config.yaml
head_dim: 128
norm: "layernorm"
norm_place: "pre"
qk_norm: false
attn_scale: 0.0884
init_std_qkv: 0.014
init_std_o: 0.00313
init_std_down: 0.00313
lr_mult_down: 2.0
lr_head: 0.00618
grad_clip: 2.0
schedule: "wsd"
decay_fraction: 0.375
final_lr_fraction: 0.0
dataset: "wikipedia_en"
MLP neurons of a small language model. Each row is named by its layer, matrix (down: output weights) and neuron, and shows model dimensions 0-169. Each number is 128 + 24 x the weight over its row's rms, rounded and kept within 0 to 255. Numbers have three digits each.
A block is one neuron, or neurons of one layer that tend to fire together. Before each block is what it responds to, as a language model described it from the Wikipedia text at the highest values.

Start and cells of a table's header row in Wikipedia markdown, such as the newline before it, | Title, | No., | Party, | Date.
L6.down139:172149097144143116168091117087145141135127104103151120108139126115127149096103127147132086141147125148155108110088135127119129105123104112134158119137115114121148133087120154123146155128161144147095136109088107109094160118100118138121134127100143127102127088138106167114123119109137094134169107136115132149156109139128142123109133119126147146106119127116090126084158150109106140129119129117095137101172169152134159122125125129122185128126141109094121114091148143103120096155158105090158125124150155137177091109
L6.down779:190135132109130136137137146145068081154159148123089093140137115104134145113154126144117142120166130148139105074155150103118118151144134145117138091164059122121174089112143127134130141130100099125107105115087155171138114141101141121054146085148138099120120114142138144151120123121088168110141096099120106133105107151129118112174156119102106077148117105103125167155158156150120116133158131188129118122109098117136164155121151108175157149126158101114144131105140130132119116136124083126146101125153112140142098113
L6.down1181:162148177119119148172131138181125119120140123151115136131134113132153121117122106151144141094141105169117132145112120149122084132134110122129152114161115120171111105160121165148129135072127154160157110149106099208107112144133169083073125091125154153137078113096092116129115094099144133126137131116154131153129188149154116107121174137129130106089145106104094130139125097119147118157162142119103144089116103149156122133165162142122128113137128078124141131136139112138069130143148101118126176077142123155135151064
L6.down1202:176121102152123151194071147140093116126120135156146151136130145102103121145119145124117136147096116126125120125171111126143128148087098093104139088126128140140154139127152161109105098122104113156118157171136130171158093111159171117098168142109149142087122131173154149128148161121108086132093092120153108138132096148160109153155160151116173107156108132170098152128151100136152066144127161153099114101122177104121168126120166118133166164118138096128121104140122094108127129173140166140136083122147122135138135118

Short word-internal pieces following a word's opening fragment, in multi-token words like rec-ount-ed, var-iet-ies, c-amer-as, micro-bi-ologist.
L3.down582:131122128156153111169107103111130169141109086112137133166150118148114145136112114147134104123158088116124114151107121142125110140126135135130151122103115158124129141115130139127105190096156120145144129138148079101113105133118158118092131088126114097119132110146111097097133136128126113142080124113158140099164131102136124132143127118137185079155154149150129146132122156068161133127145097140155112152129129078158105134139133139147104144108109135102153140127104096134100113136174148132130156143167188119107143100

Word-piece fragments inside a word being spelled out, especially right after prefixes like un- or Ab-, as in un-res-olved, Ab-s-olute, un-earthed.
L6.down308:149151147113145119120151132147109162141183148150094123117139128127156130113192143069084111082138118146110134169133073118152159109113093128109152086176162156103112142124124137111106138135125150137145115150118106165117144128130119133109118134114158141112152109098138157088142127131151082097140144121097122164127171139131129159112118183111091117116102127134125137132157143123111146149111134107117134109122125099107133121115132136118127112126156115136116101133162139120156091139124172119133134170098105130139092106
L6.down990:135137122173117152167148104101162120131096112103115134118142109138112138142083138153121103132098122129135103166157141142116146150130125141130086128131127188094155127134123116164132093049063116121104131138098188140145127138149142107135140131143146153135138125127149153127125126095118128095148110143117149120125150120119133123130125105099139149127098132117122124159111128142105156136069131138124172140129109095124110126142139104139116139154119116128163137125100142078111138143147140136128109106112105099117105123
L6.down1077:157133144096118171174103178133158110099125087150112090115143111124126111143177110125154154127100141151141114110158115121137140088148157113128103121131115125084111142151125153133149091084132120151123111166115106147111079147110121132100134117094152120129117130143138157095113115107127160112125141109101091118092102130112111145174128126102151127107134129126126138154121129056097120108131120104168142118144113096107140101116126056113109115116169155130133150147108128118111135098107086129170151136127117160147145161
L6.down1093:150108117137090123198142163133120111156127134131113093138110125149127169132128178125137145160133121102095107149149117138142096128145096084152170190117128135143110130106128095135095114088080135120135133150096123128146122117137152121173120067119100123114091104189117142085147092182152136132118134138120132147100128143126117152108113098101083120151129132106129142139163145155151147131074143148096106089134142191128077111134127153146123116122111146120161070142110163111136177178113134110126196111182128131130135129

Number tokens and separators (pipes, semicolons, parentheses) inside dense numeric tables and stat lists, e.g. climate tables, vote counts, unit conversions.
L3.down230:124075123123118129140149138096134151108106148112198095102138090109143132138166145151130161142113123181121102132123129162133114144162138122086133111121121136151145152110129121073149119181130123161114123126089098125144106115137127145131113101109143141111108101131136167163114148128094064107073149101072145124139177155140123127105150123118127123114091122166127132139164161146117139089157104111105166095085126111139094131136111114082117137154118106192139149142134164144149138164158139114120154197117089121133117139

Pipe or semicolon separators within the header row of Wikipedia tables, e.g. after Candidate | Votes, Away team |, Average |.
L3.down866:169100127109094128161126100174054111094125115120125104147135129130107150095147125107167138135134131147103080152131121124106101151161112092155130104144090127122119131157151143129150171116111145136117130177190125176115167129118184117109155064142166130113140120137131111166122140098150200107091165107106109142118116120139110111143143114140100124118125104126108136138146167101095133157150142125117115124112087117143134159107183138133169127126149135098113121135077149130110095131119096106131127152092136140128113155

Second word piece of a capitalized name or word starting with H or Cl, as in H-u-iberts, H-ow, H-aw-aldar, Cl-ive, especially in lists and tables.
L4.down368:114109143127140124173074172131152107135121149110119120134141110201110099092124128080099132122093128134178163109078178131157132126142137136138093107132113153157098121141106115129175174127127130109092144130129082088135145147125149153129095117167088143083114117138120078149129122115176105149092167147137096157151091168098110141154125143149148133114137154097139140148114112150109129120134164147121100131129134123122119119099147069121088126146116170144133146105097126131159140082130143123131138085148118155089137116
L4.down1010:127152141158126142120090123149131145130152101167114119161132117155143106115121125120131132128136109148107134132096117138129125175153109156096151170123141138134158080148120151137132157133157112094172125163136135146120129123126107108154122159106121165109127136102114110128163127138130121100116149156139160131114095117119122119155113112131116148121115134142151190106136140129109102126151118154112139109129160112105114083123164134110116126146132115139155132109128128108121156124119089127099158106162139148156095128
L4.down1209:104125127118135132116144139109096129171132106148118144120172097137131090126117094100131140149138092165110091125112142155185125105158134160114115131067138102148099148135165143128113099143099143091158090095125108130106191148154075132131203101101108169157107133115117125128091112099123150113115167117132124132161115152108150128114116170148122157126114105121109168075139146135113141128115136129154113092108089134106117107171104111101136195147124115146119111068078171143137176107125090159123081159153085129164131082
L4.down1323:149126144120121142145063125143166051152101153123101102111100152120122142126170106117116137172113145118115113140118089089154118154131133114145120145143130075097126120088136115098163126108142167178074160119094166162152108152132167197127127123088104097117147148113177127165132109154141120128117133158155138149081116126097151142131161145135144149134064137123117109124186138124117134139145097114119112134153118133112121117136168133119111106083105121132109151113120123106144116128140153163110087132123127095129122103

Word-piece tokens inside foreign or unusual proper names, e.g. Li Jiawe-i, Crow-ther, Barra-ult, plus " (" after climate-table numbers like 6.6 (43.9).
L3.down1420:145131123143141107115102116129149117125107130122145130126147117114103133122091118113116141122091165154127123129130136111128152107128143077114156104122103157124094151176167132082114130126131140152131151083139140098158134115095121141111129101180097183069108132160140123168163100102149130136160131150164119096161126143114126111128098148113136127149128084082142129120170134169161148100159158166056143145105107128105140127087089127145113116132132160113120142144110124090121135170106153121125131156105115118122099091

Short second or middle pieces of a split word, often after a capital-letter start, e.g. St-and-ings, st-ap-le, Le-o, gl-am.
L6.down902:123088133083112085118111136143105155123166142157125080120165140197124100120136090128131156151162082136153173128151109115170146111108141150134105092118159126136143122129177132114140129133111143155097160141144172104150132140160121113145159136114137146137158137134164112148115178155101151101152080170161142123128096139152127095132114106157135168178111134119127142151137131122145142121104091129148120124089153086137172139162151145086151163135166155132139102109143114137083084105126160152115113128146115090099087119
L6.down1014:120133145142050103151091096108127119056107145130120153198160137111128105134147106139130073145131110122146112147111131144146125106129118075075167079166141150117121111073121126097125092129126104122135148157101123073130158157135131125128128145145132113100131116131105146115144123136159135170149129103120152111146133110170147132134120150131091124159152091073133121133098144124123146152131125165134123146163144156128143173177127121124092112142082106127107112102162157114137122170093154138105137097147141094142142108
L6.down1079:137112093125187105060127162131150142116153126171102155147112096143105160100158099175190107162115136106123163143116122168163145144118127137145103147112153117108104128109169149142147100136109106103124140144100142092173137164130134117175090101132117155116115161102129118108151128125127097155174120131163104184101126148089117089145150086131080129123145134166131140079144144167142134148128091127129166154097150139070156143123120134119116188134145111119149133147189124133157126144142117095102097101164120085117109148
L6.down1383:101153169130131120201155164143141054128115139109142112078113110145122115148142146076124121145138140113114089113117133098118137105123133123138116107123112179101130135114105163132141143106121112117172148100086141131082147102123123124126125103106135084162098116102140144143130127095131115105150137142161121138144140199139136156087143163121113148135107110127135149119141115151165084105124100115092206111172150143126152170109138126167141119151120134121133139149095144136116117105125115093105089140149084112114160137

Second word-piece right after a short opening piece like H, D or Sh, mostly in proper names: H-ep-ton, H-ij-ikata, Sh-ack-leton.
L6.down199:098079113148151133183121146140196101117152121082096062161116109171137136119138146104150140167153140123170174107157179162125133134152164144101119151134155131144136126113066137161130113112137110140122120109104157110134120149101142149102131149125190171111117093102110123122152097115116142148096153144138155112129141135149111136120139110095120139139106150145142106132090105112119133121133133168102121133134149149122101110138108110136111104111162130124109107121068163106147167168151124184167097163144123171140092118
L6.down799:096102118116138109125114126126175098107153134133134087132136112139130141068127091119118131139136103158122147133122158178111112157113138127138099133142103159108114133106117124119111125121127136102102175116074150159138147108114075107089143134168155144115125109113091137137151167125134098108123119142084109113161104089115094145167118145143103152095148131126110137100149115121151145092100146163116148141135091155141128088044157179091160111131128117138130128095109175129099101105096139114137157124135113165141153169
L6.down889:112115112160156130125127155101173112121102136104113112162157078127164103155121135106117140085139141124145111113132131098175145144132133109142139097122114128150121146087142120147113094154128154162120140044081090129088131142140121114129148167147161131153101118114114134103104147114119154175148134204137157179129098187122106121109111144082165131114116106125130108118134113172142166092171122117140100131141134127139092119122122122143147095162100168111136115163112124156099104139107134117141121168093113114154179148
L6.down1256:111158132112107148127110161124138111131103125137171138127098181134101140112124100078135121081161117179137129137138117133155084126133170166145139114154131095139151136169142164082147157138155129120178158073139091140135141103102136163104150136137181103128166134094110129162122168077129125124102156107166122106108101120053115129130156170113122120205135125107159121120193136138125122127144138126146157125119155168122149183106130138126124097126138123132137137126127104123115119107134077120082154103115130109148141129

Word-internal piece that follows a short capitalized first fragment such as St, Est, Con or D, mostly in names, titles and table or list entries, e.g. Est-eb-an, St-ops, Con-ak-ry.
L4.down94:124126129105160112115113150122108166111129162143124148113131146118154110138109149141141128141151115113113132118134145096147092142116119132118093147140121156178114127125095134123150093149106167096152097134161160138098190144118112097144131103103143148154084178097137131128126108102103112151136135145132068124100090119118141119089120127119154107114084096117109137103125117157143151115137099165154121100125128110102131159129161121150121151131143102128102147115143132121177157121120119133113105142117134139101120116
L4.down408:157139144132116130134122125133194113130135152101131118160145137164173158137086102114126127106116148163126126111151112089105141158095114143157142133123097130157123090121152135068124129149126122149115134077133132120144121125137134148101126106089109146165130131125181156114178147125088144148129129136119094121160102121113141158138108130116115126129135153130162130110136109131113118116126160104121110163115135106136142145141165157113103166173131090103147146148135102111082106135123144086125132114111120162111096159
L4.down717:108104161153135167146131139098157079156118123107092118113093124100119128108091160135138118148152096151180159149137129161110127141145119121154112122143080097141120148124150144093148128130186166117130096135116142154156121125096090117138155152121174167142109117112139130148137095123163100119060131148108099157164069137162124139111050169154118171146149112127115130116159092149153119129127129138130091126138135098151144145143114129117127122164101136139123130103167104174129120136137131138100131138075138118135091140
L4.down1117:144156177162138131082160129145169140153162154121142121156175166119155151147096099103136109107154128110167131163160159114128142117141136122174186140122117086140137092117148132110112148103151102132104143126111156145121068129118144124099156166109139113101124077133145107109134195091141135099142114137093128140118126112116125153118088103144143126165165139107143090146160106133106091134157147140102133135086137118151113140124084143122074157161096148148109158119142123111124121102129133159111141124144152113117164111